From a checkpoint of a small transformer trained on Wikipedia.
Size: 10 layers, vocabulary 3990.
Training: 621M tokens, 4738 steps.
MLP neurons of a small language model. Each row is named by its layer, matrix (gate and up: input weights; down: output weights) and neuron, and shows model dimensions 96-191. Each number is 50 + 12 x the weight over its row's rms, rounded and kept within 0 to 99. A neuron's up and down rows have the sign that makes its largest values positive.
Before each neuron's rows, "fires on" lists the tokens most often at its 100 highest values on Wikipedia text that the model never trained on; "fires in" lists the words (lower case) most often at its 100 highest values on Wikipedia text that the model never trained on. A number after a token or word is its count.

fires on: " from" 23, " of" 16, " on" 11, " by" 11, " among" 10, " at" 5
fires in: "from" 23, "of" 16, "on" 11, "by" 11, "among" 9, "at" 5
L7.gate144:74 21 53 41 67 42 46 69 49 48 45 44 56 36 48 45 51 50 40 56 30 63 39 55 60 70 73 73 55 59 29 35 50 62 43 39 59 49 42 51 43 84 50 58 43 40 27 73 49 56 55 52 63 55 34 54 57 52 43 36 17 55 33 51 37 57 50 37 40 53 38 66 39 65 45 56 48 36 65 43 52 63 58 36 66 39 45 43 43 53 53 52 82 69 45 62
L7.up144:35 56 36 51 69 70 31 45 60 50 57 58 57 36 45 30 50 40 75 48 56 72 55 52 47 52 39 42 47 40 44 36 49 74 62 54 51 56 29 66 49 55 29 86 52 32 10 57 66 50 63 78 63 54 29 55 50 95 61 33 56 29 39 79 38 35 35 70 62 61 29 52 44 63 56 45 49 62 30 31 53 54 53 39 65 57 72 49 51 39 62 71 54 61 55 52
L7.down144:33 53 53 52 38 58 32 37 62 64 50 46 49 55 43 46 40 50 31 58 55 55 38 31 14 70 66 64 32 32 40 54 48 50 32 51 69 55 46 60 43 56 63 50 42 58 68 57 47 73 56 61 52 56 51 63 31 65 36 37 25 55 67 66 52 45 55 50 57 43 52 59 50 44 60 57 42 59 62 55 50 50 40 43 60 63 51 36 59 57 43 53 50 50 31 63

fires on: " not" 32, " would" 27, "t" 10, " will" 6, "ped" 4
fires in: "not" 32, "would" 27, "t" 10, "will" 6, "helped" 4
L4.gate116:51 74 61 59 61 62 51 44 35 09 50 43 60 37 33 53 60 39 69 57 46 43 33 60 41 44 48 33 57 55 41 43 68 35 48 33 44 59 57 47 47 54 40 52 65 25 42 35 45 35 54 40 49 51 58 44 62 52 56 48 44 63 31 47 64 53 49 28 53 37 51 67 62 63 25 50 53 46 84 27 34 65 51 37 52 61 58 34 48 50 48 56 44 60 41 82
L4.up116:56 44 47 15 38 37 39 77 49 42 48 54 66 49 34 54 44 53 54 59 61 25 53 31 56 49 45 24 58 41 51 24 81 62 52 57 39 39 50 67 66 70 63 66 49 58 62 52 66 43 46 35 55 50 59 74 52 35 53 34 34 63 73 49 45 42 61 39 24 36 64 66 49 26 51 29 23 42 59 31 47 40 51 47 49 35 62 37 59 52 60 56 46 42 48 52
L4.down116:52 55 57 49 39 67 64 56 45 49 20 57 79 35 65 58 56 55 55 45 81 59 48 34 29 65 71 30 47 60 64 71 42 80 08 45 51 34 71 47 38 37 45 59 48 77 31 47 50 48 59 61 62 49 41 41 33 46 55 42 64 60 58 48 36 55 49 66 37 48 44 62 46 61 38 47 52 50 71 63 56 72 56 62 61 38 34 49 55 43 71 33 29 60 34 56

fires on: " to" 65, "ight" 7, "ot" 7, " will" 6, " would" 5
fires in: "to" 65, "might" 7, "cannot" 7, "would" 6, "will" 5
L7.gate527:56 62 49 32 58 39 67 55 47 47 56 55 51 36 39 56 56 52 45 56 31 26 57 47 58 69 54 37 75 68 47 28 52 72 62 26 53 64 70 49 54 18 35 57 50 66 32 44 46 36 55 48 51 30 32 76 32 45 39 42 39 59 48 43 55 41 45 61 48 56 41 51 72 54 43 29 50 67 67 27 40 79 39 36 57 62 27 43 52 41 57 42 40 72 49 53
L7.up527:67 59 53 42 40 41 58 46 56 81 59 52 45 27 40 63 66 58 68 63 43 50 39 45 48 57 48 53 64 66 67 35 75 66 37 49 42 51 72 54 46 40 43 53 63 52 41 72 55 51 40 38 55 44 53 53 55 46 51 46 34 61 61 15 54 35 42 31 39 67 40 50 61 44 57 34 40 51 63 47 29 58 42 52 32 35 50 53 71 41 51 62 36 55 48 61
L7.down527:74 50 52 59 26 59 49 38 53 42 49 43 52 30 43 47 40 62 29 49 36 59 41 57 45 50 48 38 39 61 54 40 56 65 37 31 53 53 65 36 63 52 39 36 64 50 52 58 27 32 50 43 64 53 43 61 40 69 52 54 57 47 61 37 45 32 50 42 59 72 53 31 62 55 51 58 42 62 80 51 53 44 39 53 50 54 34 46 35 38 58 48 35 46 28 75

fires on: " August" 18, " December" 11, " June" 10, " October" 10, " January" 7
fires in: "august" 18, "december" 11, "june" 10, "october" 10, "january" 7, "september" 7
L3.gate402:47 38 46 41 38 35 47 36 54 57 43 52 53 41 32 52 45 50 47 24 64 68 47 57 34 66 80 52 74 50 64 69 63 36 41 33 54 68 64 48 52 63 52 27 44 55 32 71 52 38 46 67 45 46 50 64 54 32 41 58 65 47 48 63 46 47 67 53 55 67 43 67 52 48 43 40 49 29 53 49 42 44 51 58 61 75 67 62 54 58 66 50 51 56 56 43
L3.up402:36 47 54 60 47 36 49 53 87 83 61 43 27 44 49 57 36 33 44 44 44 53 49 50 56 63 37 51 48 42 48 58 42 54 56 21 35 37 53 56 64 42 46 43 48 50 23 34 61 41 63 41 64 40 44 58 57 47 62 47 56 37 46 39 54 40 58 57 52 68 50 57 58 60 45 71 73 40 64 69 44 43 61 51 32 34 29 49 62 46 56 61 46 41 45 46
L3.down402:27 65 32 67 24 27 56 60 65 68 67 44 33 65 39 61 44 42 47 54 55 63 43 68 40 57 53 43 29 25 40 55 72 47 38 50 48 52 25 66 73 47 70 59 41 41 27 49 59 82 40 48 40 44 41 47 61 53 63 55 67 39 20 50 53 34 43 77 52 48 73 36 39 58 41 63 56 46 56 57 48 31 54 52 49 48 52 50 45 40 55 41 39 44 12 35

fires on: " of" 39, " in" 12, "b" 9
fires in: "of" 39, "in" 12
L7.gate34:69 77 45 54 56 68 47 44 49 36 43 56 41 62 39 59 45 33 53 39 62 54 31 55 39 45 45 47 63 59 36 35 60 44 39 31 47 52 61 83 29 52 30 49 76 25 60 48 56 51 63 51 73 40 42 50 21 49 54 45 61 62 55 58 44 72 47 34 55 83 30 67 38 40 16 43 57 26 47 31 62 52 51 51 47 47 53 39 35 33 56 46 48 52 53 55
L7.up34:51 54 59 38 43 59 45 41 58 50 43 26 48 39 50 44 40 65 55 48 45 43 53 48 37 58 32 43 43 69 48 64 66 59 31 55 61 53 40 49 36 51 55 65 46 19 36 52 24 66 43 41 56 57 36 60 56 38 63 53 56 52 65 53 62 37 70 57 36 59 56 38 40 59 54 55 45 61 52 47 38 45 60 42 62 53 36 36 60 52 62 64 56 35 42 45
L7.down34:34 64 75 55 36 46 54 54 55 53 50 62 53 48 53 46 46 38 69 64 44 23 44 51 50 37 70 56 48 38 46 61 43 55 31 50 51 71 71 62 54 55 67 43 48 57 45 51 33 66 67 59 56 43 53 50 27 38 44 56 53 62 61 63 76 51 53 24 60 35 55 67 30 39 54 55 68 51 51 51 34 38 68 53 52 37 32 42 51 73 64 58 33 48 37 47

fires on: " other" 33, " several" 16, " various" 11, " any" 7
fires in: "other" 38, "several" 22, "various" 11, "any" 7, "major" 6, "its" 6
L3.gate761:77 43 39 62 52 66 41 74 43 52 46 58 38 54 46 33 58 51 24 49 56 58 50 66 33 49 45 52 61 35 36 53 45 82 53 42 51 29 58 27 52 74 54 46 55 55 29 49 53 53 55 65 72 61 51 34 55 51 42 56 48 35 33 47 53 47 55 70 37 46 69 57 58 65 57 54 49 53 57 56 48 65 73 49 65 52 45 51 62 37 41 32 37 54 50 49
L3.up761:79 67 52 57 54 57 52 62 37 55 54 32 69 59 54 53 51 49 40 78 43 63 50 45 51 44 44 41 29 33 45 49 44 63 43 47 28 51 54 37 65 53 57 54 56 49 36 49 55 54 41 72 48 40 45 56 52 45 44 68 45 57 19 56 72 60 37 61 55 39 53 57 56 35 75 46 64 41 38 70 56 51 57 57 62 54 46 78 48 58 63 50 62 57 45 57
L3.down761:55 54 47 57 42 47 54 52 41 42 41 33 50 59 57 43 67 53 62 63 44 47 56 53 34 54 53 43 01 41 47 58 53 51 60 50 41 51 58 57 57 49 65 56 52 53 56 54 51 80 41 39 56 50 42 46 36 64 42 58 59 47 48 64 61 52 54 37 57 50 52 49 47 47 67 52 42 55 42 57 35 55 54 61 45 41 54 60 47 51 59 34 33 50 00 42

fires on: " that" 69, " what" 11, " medal" 6
fires in: "that" 71, "what" 11, "medal" 6
L3.gate645:40 48 26 39 55 56 22 66 39 46 35 71 57 71 39 52 48 39 65 50 63 55 61 63 49 69 45 64 65 42 41 51 39 29 60 51 57 40 41 47 40 65 46 58 40 62 50 55 28 60 36 41 62 57 63 42 51 49 36 29 32 66 53 44 34 53 64 54 32 39 36 53 67 66 50 50 40 41 53 52 39 51 51 22 37 71 51 49 60 47 44 73 60 40 55 63
L3.up645:49 59 21 46 36 53 49 56 41 47 42 60 45 53 59 61 39 72 49 54 51 60 56 66 62 76 40 49 34 54 48 53 39 46 50 68 52 23 47 52 47 65 60 37 53 46 44 58 46 46 38 50 36 50 72 51 32 28 36 42 42 72 73 45 21 53 62 52 44 31 56 56 39 64 45 61 49 53 65 28 46 39 52 39 43 73 34 38 67 51 36 37 54 39 51 74
L3.down645:52 60 45 36 49 29 50 63 19 44 49 52 80 53 47 66 62 52 48 60 55 64 52 48 55 51 59 44 59 48 49 58 25 46 69 59 52 63 47 24 55 37 50 56 46 50 56 43 67 49 57 71 31 48 39 54 61 54 34 58 38 64 55 61 42 62 53 59 40 49 65 47 42 67 46 42 52 39 68 54 54 50 35 27 42 50 39 41 53 87 56 61 41 45 01 48

fires on: " November" 19, " October" 14, " August" 10, "ember" 10, "ober" 5
fires in: "november" 19, "october" 14, "august" 10, "member" 8, "gobert" 5
L3.gate385:43 84 32 59 52 53 62 44 51 47 41 54 49 57 54 42 45 43 61 38 57 59 34 50 38 42 47 37 68 33 78 57 64 24 45 54 55 46 39 64 64 49 47 33 47 51 45 51 60 47 37 56 53 53 38 40 27 54 41 51 41 32 56 62 52 53 48 61 60 72 53 71 67 49 64 60 41 39 48 48 39 62 78 50 62 65 52 64 61 45 53 64 58 42 49 20
L3.up385:49 66 46 80 72 39 63 51 36 32 72 45 58 46 71 49 62 32 62 12 57 77 57 46 62 53 45 53 54 34 32 61 50 44 55 43 60 37 45 48 67 59 43 42 42 45 65 58 57 60 45 58 36 54 64 62 53 38 49 40 35 59 34 65 47 70 45 65 66 49 43 60 79 47 63 60 37 69 49 58 51 63 67 53 57 36 37 52 58 49 31 76 49 36 52 46
L3.down385:25 60 34 72 56 46 66 52 44 42 71 43 59 59 56 47 40 43 72 49 54 58 43 57 35 54 51 25 57 57 26 51 40 62 45 63 46 39 42 31 58 55 54 57 42 43 47 37 49 59 47 66 38 58 33 44 60 26 54 61 39 52 51 65 45 46 47 46 66 56 51 47 13 30 60 52 47 59 47 66 27 40 47 53 57 33 52 51 66 32 41 48 36 53 00 46

fires on: " It" 43, " it" 40, " This" 5, "It" 4, " this" 4
fires in: "it" 87, "this" 9
L4.gate391:56 46 52 54 49 55 29 33 42 59 37 51 44 54 53 31 49 64 65 73 65 28 52 54 41 32 22 44 42 42 48 66 57 60 43 58 46 50 42 39 44 51 39 53 30 45 37 17 40 36 36 64 74 66 17 61 23 55 70 65 48 54 49 44 43 66 49 70 62 53 44 19 53 57 44 41 38 50 63 33 38 43 43 49 42 64 53 45 40 48 64 54 25 54 55 71
L4.up391:32 39 70 48 57 39 58 65 44 45 56 77 58 55 56 68 43 39 49 58 52 54 88 60 28 48 76 50 57 53 56 33 74 62 58 55 56 52 54 42 43 58 57 41 67 35 65 45 58 40 20 55 41 49 63 61 43 42 52 36 43 56 41 36 51 61 54 64 58 52 29 52 67 63 69 32 29 35 57 54 46 68 57 50 38 46 56 46 51 58 49 50 49 37 54 44
L4.down391:57 49 65 68 49 61 46 53 51 10 55 49 47 62 59 34 41 49 45 64 70 45 46 39 40 55 43 46 43 56 61 32 55 68 49 58 52 60 32 40 34 55 40 51 63 57 52 49 64 57 63 46 64 43 62 43 65 58 56 37 50 59 26 45 47 52 50 56 60 53 36 52 53 55 39 43 44 46 61 69 33 52 41 48 31 50 52 57 42 60 53 28 48 42 26 62

fires on: " The" 98
fires in: "the" 87
L3.gate219:75 52 29 57 51 62 43 52 64 35 44 55 48 64 37 48 48 50 51 41 61 60 67 64 52 40 49 47 51 53 35 57 52 58 49 45 51 56 31 58 48 44 39 71 37 51 46 65 54 38 48 43 50 47 29 44 53 75 43 65 30 20 49 51 62 58 44 66 47 37 43 39 59 57 46 44 51 55 41 45 63 63 56 52 47 39 61 73 49 53 72 67 59 64 57 37
L3.up219:75 56 43 57 48 51 42 43 52 27 39 40 49 62 39 53 36 33 50 47 47 60 48 55 32 41 57 64 50 71 21 39 59 63 75 43 51 48 51 67 49 48 71 64 39 57 34 71 58 28 35 48 33 44 58 51 57 49 40 68 54 56 56 45 42 69 53 51 49 52 55 72 61 45 46 55 40 57 45 50 62 43 62 62 43 38 76 44 56 40 61 64 51 54 47 17
L3.down219:58 57 45 40 47 44 33 66 49 39 54 36 62 68 47 55 44 58 48 63 57 60 39 44 51 53 61 39 17 57 57 48 66 54 46 53 43 55 61 57 49 64 70 61 34 54 52 46 53 52 58 44 40 29 53 49 50 67 43 57 54 51 48 54 48 50 43 27 48 50 39 55 30 44 49 46 52 52 54 51 57 54 48 48 56 44 40 55 69 67 64 45 60 51 00 26

fires on: " New" 33, "ria" 8, " port" 6, " Port" 6, "i" 4, "ian" 4
fires in: "new" 31, "syria" 8, "port" 5, "portrait" 4, "median" 4
L3.gate427:51 43 50 47 44 46 50 45 50 43 68 50 49 37 46 42 46 42 46 29 72 63 48 53 49 46 56 53 48 44 51 44 40 34 56 50 40 36 51 42 73 67 62 27 65 51 52 43 52 63 57 72 58 58 59 50 45 62 55 36 48 40 41 60 69 55 57 54 49 52 45 72 55 51 40 70 69 41 44 60 34 36 65 55 29 50 69 61 36 60 51 63 59 53 40 50
L3.up427:38 49 40 52 56 63 42 59 69 33 43 50 55 53 54 37 46 61 35 67 49 51 62 41 52 55 38 38 68 52 46 63 34 54 53 72 43 43 56 47 68 54 60 36 32 61 42 50 60 59 54 64 50 48 48 44 44 65 29 36 46 26 59 80 62 52 44 54 51 49 41 52 78 76 38 39 73 34 54 45 45 65 47 43 52 46 71 38 64 57 54 65 72 47 48 39
L3.down427:51 60 60 60 43 54 49 43 62 57 69 67 40 44 53 63 54 53 43 39 54 52 40 57 64 49 53 59 46 47 53 51 34 56 52 66 38 67 64 52 39 39 51 45 37 53 47 68 41 40 55 34 66 67 33 30 54 35 50 61 38 47 54 47 47 38 75 55 59 45 47 40 74 32 53 76 62 51 65 41 40 15 54 69 36 46 41 64 59 36 46 48 65 62 00 55

fires on: " as" 27, " which" 19, " that" 18, " what" 11
fires in: "as" 27, "that" 21, "which" 21, "what" 11
L4.gate103:30 50 52 44 37 37 53 50 42 36 56 66 44 35 45 56 35 75 46 30 47 59 79 24 54 59 43 63 50 37 50 44 52 69 49 34 58 43 51 29 68 69 58 38 33 55 79 36 39 55 66 57 67 44 35 42 52 51 58 52 58 63 58 45 38 39 57 49 38 47 56 52 53 82 75 31 52 58 66 46 47 48 46 54 32 50 54 49 62 40 31 46 36 43 64 56
L4.up103:47 50 47 43 55 26 29 48 48 58 34 60 53 73 46 66 37 46 51 61 64 68 39 62 31 41 27 40 54 55 54 55 46 42 61 15 62 50 36 53 53 43 51 54 29 57 60 38 42 47 58 59 55 68 47 44 38 62 66 61 44 45 59 53 36 68 50 84 35 53 61 51 37 51 45 54 44 54 59 53 57 42 50 30 53 38 42 41 51 53 37 62 49 43 56 47
L4.down103:50 66 38 34 44 50 31 57 52 44 54 54 61 63 67 26 50 27 43 47 24 50 37 58 44 43 51 53 35 53 56 48 52 67 51 31 73 52 60 54 58 31 54 38 44 70 43 54 72 52 50 50 57 49 39 62 37 53 54 47 60 50 45 45 35 67 37 40 49 80 43 47 50 74 41 66 40 70 47 56 72 66 31 48 53 41 41 53 67 60 25 55 47 46 09 78

fires on: " United" 42, " comm" 17, " is" 6, " former" 5, " Royal" 5
fires in: "united" 43, "commander" 8, "is" 6, "former" 5, "royal" 5, "north" 5
L3.gate450:53 23 72 55 39 48 61 55 40 49 44 56 42 54 67 56 47 40 52 59 50 59 46 49 65 68 58 68 51 60 33 24 54 41 48 57 93 30 67 36 51 54 55 60 58 39 48 53 58 46 52 49 63 60 55 57 73 52 66 47 47 47 76 67 53 40 46 56 43 57 66 63 58 50 32 50 53 43 38 34 43 63 60 41 58 60 55 44 44 69 65 53 42 56 62 42
L3.up450:66 40 62 46 41 17 52 21 25 50 54 53 68 72 38 50 33 48 24 45 38 55 63 43 57 48 54 55 60 50 54 52 41 65 39 26 48 55 31 43 64 58 61 49 60 66 66 32 55 44 48 45 61 63 81 40 66 60 45 48 27 60 35 44 39 54 48 71 47 58 48 36 58 20 69 42 50 33 37 47 51 78 63 37 35 56 50 53 58 55 32 37 43 31 54 46
L3.down450:43 70 45 51 57 48 62 53 66 64 49 45 53 68 60 52 56 47 50 65 70 46 42 22 44 62 37 42 49 49 57 47 54 37 55 40 56 57 53 58 68 37 68 53 68 77 46 48 40 71 71 37 69 37 57 38 38 61 36 31 36 40 58 51 46 54 48 58 57 57 47 41 43 38 58 41 47 41 41 40 44 28 52 59 55 51 31 27 37 57 51 54 50 53 29 70

fires on: " there" 27, " it" 19, " what" 11, " There" 10, "re" 7, "ere" 6
fires in: "there" 37, "it" 21, "what" 11, "here" 9, "everything" 5, "that" 4
L3.gate582:36 59 27 63 40 38 48 46 36 47 53 56 48 38 44 39 40 56 48 50 42 62 37 45 31 54 64 44 74 39 48 59 56 48 26 51 61 29 50 58 41 72 36 42 59 58 54 45 44 52 48 60 60 37 43 33 38 67 60 50 30 38 43 62 37 67 55 52 13 58 49 39 50 62 49 46 57 37 40 52 55 64 29 26 40 26 29 36 32 45 41 54 45 57 52 32
L3.up582:46 65 36 67 48 32 39 45 47 34 40 41 52 34 57 53 35 71 59 48 61 53 39 47 50 46 53 66 56 52 50 36 33 34 32 60 45 52 55 46 62 48 32 42 56 55 34 50 57 61 67 83 36 42 59 42 38 39 61 67 20 49 60 42 72 45 44 84 41 63 53 51 46 62 48 47 49 44 41 23 66 45 52 57 53 64 52 65 69 50 48 42 51 45 30 45
L3.down582:52 48 49 59 46 39 44 47 21 48 30 50 52 38 61 55 38 52 37 55 67 57 60 61 50 41 60 61 59 52 62 38 39 61 38 29 68 48 66 34 46 56 54 53 58 55 28 55 65 37 63 51 50 51 62 47 55 56 57 70 26 56 37 29 51 47 37 65 59 38 44 55 45 59 40 48 57 50 43 57 49 62 33 69 36 35 39 42 59 61 33 46 30 42 18 45

fires on: " in" 50, " on" 10, "2" 7, " of" 6
fires in: "in" 51, "on" 11, "of" 6
L7.gate583:75 66 82 54 60 41 60 39 42 52 49 53 21 35 33 61 51 60 35 48 48 44 37 45 54 51 52 39 59 49 58 51 46 31 57 56 83 59 17 44 36 47 58 44 73 58 54 45 40 67 43 64 67 46 33 50 49 52 83 37 57 74 37 42 60 65 38 48 39 69 48 30 55 51 34 45 40 45 61 37 66 66 50 31 66 55 27 56 54 42 44 56 64 45 48 60
L7.up583:62 55 70 55 44 43 53 48 54 35 25 58 48 49 41 72 54 78 41 51 68 56 81 58 32 38 53 61 51 43 56 38 59 39 65 54 50 48 53 55 48 67 55 49 59 66 41 27 71 64 39 56 49 58 44 78 30 33 62 31 38 44 51 46 52 49 49 60 32 43 52 52 39 60 55 51 45 55 49 28 35 55 45 26 54 57 31 51 63 45 55 52 61 40 62 33
L7.down583:50 37 46 44 90 53 65 58 50 63 48 57 50 45 59 46 72 57 76 43 64 41 55 56 56 55 52 42 71 64 36 59 32 49 65 73 42 45 60 69 53 65 52 38 56 47 30 48 56 54 63 40 55 44 40 30 40 63 31 66 51 42 65 49 54 34 19 68 58 43 51 49 50 63 38 34 66 48 28 36 63 69 39 61 58 61 32 57 42 65 60 46 46 53 33 31

fires on: " at" 31, " in" 20, " for" 15, " of" 11, " by" 10, " with" 8
fires in: "at" 31, "in" 20, "for" 14, "of" 11, "by" 10, "with" 8
L7.gate266:50 64 50 59 73 41 57 60 43 63 72 45 38 45 47 52 58 51 66 53 56 65 46 67 45 54 49 75 57 70 67 55 57 50 43 49 60 53 59 51 59 47 54 56 41 39 43 38 43 58 62 47 76 59 45 60 50 37 50 33 50 44 44 61 43 46 61 46 61 57 60 65 70 67 56 41 44 70 56 43 55 34 64 29 48 55 61 48 26 51 50 28 65 50 57 62
L7.up266:45 41 76 67 67 50 46 49 56 53 52 78 49 39 39 66 74 53 31 66 64 71 50 72 43 57 60 61 52 75 41 48 39 54 53 55 38 49 51 56 36 38 44 69 42 40 62 37 45 51 74 40 64 64 49 13 64 57 57 52 65 44 32 35 40 55 48 42 62 67 71 58 43 57 51 58 43 55 56 34 46 36 26 48 69 67 48 47 53 46 65 41 51 65 57 61
L7.down266:42 58 53 52 44 52 54 37 50 55 53 49 43 53 56 45 52 51 38 30 52 60 47 69 71 59 33 55 34 53 61 55 46 41 57 39 65 57 66 65 44 39 80 59 39 49 41 67 69 97 53 55 63 51 35 56 39 56 45 36 43 37 56 33 58 40 55 50 64 54 61 53 51 39 38 62 58 43 35 55 45 54 51 54 52 51 52 37 38 79 48 31 50 56 00 41

fires on: " not" 35, "ot" 8, "ly" 6, "ent" 5, "t" 5
fires in: "not" 28, "notable" 6, "t" 5, "twentieth" 4, "noted" 4, "cannot" 4
L7.gate686:40 46 72 39 45 59 65 37 53 56 55 50 39 45 60 56 71 46 65 74 65 53 40 49 37 55 39 46 58 43 29 48 40 50 47 63 59 57 65 45 45 52 37 50 52 40 52 45 46 45 28 38 60 41 79 60 60 24 45 53 65 65 47 59 46 46 58 42 48 33 54 48 60 49 45 46 66 39 60 48 62 48 57 45 96 34 55 53 60 55 40 60 49 72 56 33
L7.up686:43 49 43 54 50 48 55 60 55 48 72 52 49 57 73 46 52 50 47 43 51 47 53 44 51 47 68 65 51 41 53 67 58 75 31 57 51 41 40 48 62 39 49 49 67 56 47 58 48 31 39 48 49 59 51 58 44 59 50 42 69 66 57 51 53 75 60 37 45 39 45 54 64 52 39 70 51 59 56 61 43 50 45 58 45 41 57 48 50 63 53 65 51 81 50 10
L7.down686:43 57 49 59 24 45 47 63 83 57 47 34 31 43 65 46 65 55 62 52 49 61 45 54 40 51 53 54 43 49 36 61 31 61 37 67 44 46 68 37 46 51 67 50 33 39 49 43 40 41 26 32 55 56 61 44 69 43 62 47 50 49 47 59 54 54 60 32 47 61 42 42 49 49 37 56 60 30 64 53 51 52 58 73 36 43 65 38 51 49 49 47 47 60 55 64

fires on: " well" 42, " such" 13, " hand" 9, "omb" 4
fires in: "well" 42, "such" 13, "hand" 6, "colombia" 4
L4.gate272:64 81 38 35 55 61 19 68 50 56 40 58 71 46 59 53 42 71 55 67 46 52 51 79 55 56 64 64 48 39 41 69 48 53 64 31 47 19 59 27 37 42 55 47 39 74 40 49 40 52 51 41 45 36 41 48 41 54 30 56 59 38 71 48 47 52 34 59 41 41 43 53 51 41 59 50 21 65 49 48 48 76 55 55 40 45 58 45 50 67 78 35 39 46 42 46
L4.up272:44 36 69 48 42 73 41 49 52 45 44 52 33 51 53 47 41 61 58 62 42 49 48 55 48 63 38 45 42 54 42 75 61 55 35 53 52 52 43 27 43 41 66 55 59 55 54 60 70 54 55 49 62 46 44 48 35 41 42 52 44 56 42 44 43 22 36 38 37 52 53 47 38 69 36 41 31 55 48 60 40 52 73 59 67 54 63 41 47 47 56 57 67 45 40 42
L4.down272:47 38 38 29 49 58 32 51 58 52 37 28 64 60 55 61 39 37 36 39 53 38 51 46 49 62 58 44 46 52 60 56 48 16 77 46 58 36 63 54 35 46 53 42 47 61 68 61 32 52 63 68 69 52 36 71 66 68 35 61 55 52 41 63 58 50 46 45 47 59 59 58 36 55 48 49 40 44 51 67 33 63 50 52 40 59 60 37 60 41 59 59 48 37 41 48

fires on: " under" 51, " by" 25, " With" 9, "ring" 4
fires in: "under" 38, "by" 20, "with" 10, "starring" 4
L3.gate618:42 43 73 58 51 35 41 53 39 63 53 45 31 75 43 35 46 52 44 35 59 38 44 62 45 58 51 43 78 49 41 52 45 37 53 44 45 72 36 56 36 32 57 48 49 62 36 58 46 59 57 64 65 49 40 51 56 38 21 57 55 38 51 51 50 48 66 53 44 72 68 45 51 60 65 53 39 42 34 65 50 64 65 47 41 56 56 46 39 45 48 42 60 63 56 38
L3.up618:44 45 62 55 43 54 47 69 47 44 51 48 36 61 66 37 37 53 29 47 67 46 44 67 54 32 60 36 49 66 45 61 47 42 51 67 48 40 61 51 49 23 60 34 49 46 65 54 73 62 42 47 44 61 62 45 74 47 44 39 51 45 49 57 49 58 63 44 52 76 62 36 61 59 42 30 20 51 43 60 54 57 50 53 48 32 51 27 43 41 33 43 55 49 53 59
L3.down618:40 52 44 54 70 38 42 49 50 55 26 45 60 59 58 33 34 49 44 55 52 55 38 65 34 60 54 29 34 56 44 73 62 62 51 39 38 33 67 60 39 51 43 59 55 52 49 78 66 78 27 61 44 57 64 57 61 47 42 38 60 46 50 41 51 60 64 41 77 61 54 33 56 54 42 50 54 57 51 52 44 49 45 58 51 38 46 31 50 55 56 39 58 27 00 63

fires on: " it" 64, " It" 29
fires in: "it" 90
L3.gate336:42 49 56 46 48 55 43 43 48 39 55 66 70 57 55 57 40 67 40 64 50 41 79 67 25 33 55 49 56 56 45 54 47 42 62 50 59 33 51 26 42 69 62 52 46 42 42 40 08 32 29 45 64 59 48 42 51 51 52 53 53 47 55 34 48 57 39 36 64 61 37 50 57 45 46 40 48 46 48 13 41 69 32 51 54 73 73 49 43 56 62 65 23 59 49 50
L3.up336:58 45 47 46 50 57 63 50 33 51 32 63 34 28 41 53 17 51 58 48 59 62 46 54 44 41 61 26 48 60 68 68 67 63 46 41 51 44 49 48 45 44 44 25 38 46 69 35 49 65 53 75 50 65 34 48 51 55 73 55 50 63 45 35 55 66 34 43 37 65 59 41 59 51 53 57 59 46 40 25 50 57 57 58 42 45 39 71 35 39 65 14 49 54 61 48
L3.down336:42 48 61 39 28 35 63 53 41 70 65 23 53 49 64 53 37 69 46 58 43 30 54 49 38 58 28 70 34 44 53 53 73 63 45 37 45 48 52 47 49 55 60 62 45 58 41 63 48 66 47 60 54 60 45 69 51 52 59 46 28 45 65 37 35 38 50 34 56 61 53 37 36 64 61 58 44 56 30 55 44 45 58 73 40 72 44 50 38 46 25 39 54 41 00 62

fires on: " She" 24, " she" 22, " It" 16, "he" 9
fires in: "she" 46, "it" 16
L4.gate481:12 47 45 58 38 59 46 64 43 46 59 82 45 51 38 46 26 64 43 42 50 60 32 47 42 44 57 49 47 71 57 55 43 44 61 55 37 45 40 62 38 72 34 42 63 36 42 35 36 49 36 67 74 57 46 41 39 49 67 42 42 63 53 21 45 69 69 59 46 53 46 62 50 54 77 55 34 37 33 30 62 61 73 51 57 84 33 51 47 39 55 29 40 45 62 58
L4.up481:52 43 53 47 42 52 40 55 48 41 56 73 47 64 40 76 59 52 40 60 53 64 44 43 48 42 67 46 37 37 49 40 80 55 62 56 34 59 71 37 35 54 48 40 42 61 57 45 69 34 57 70 54 63 46 53 47 57 56 47 67 53 43 54 79 61 53 53 56 45 56 53 68 36 42 58 55 36 52 52 47 57 38 45 60 45 58 52 63 59 35 49 59 31 41 78
L4.down481:66 42 42 50 57 60 43 65 62 51 34 50 43 37 44 53 49 83 37 76 40 28 51 42 57 42 28 59 38 43 39 55 37 54 63 46 65 44 49 44 74 55 39 45 50 42 57 55 50 46 50 39 79 61 42 41 42 58 60 47 41 44 61 32 56 58 50 54 51 50 41 29 61 62 70 54 44 46 45 50 34 37 40 71 65 39 50 46 55 29 50 36 59 55 41 64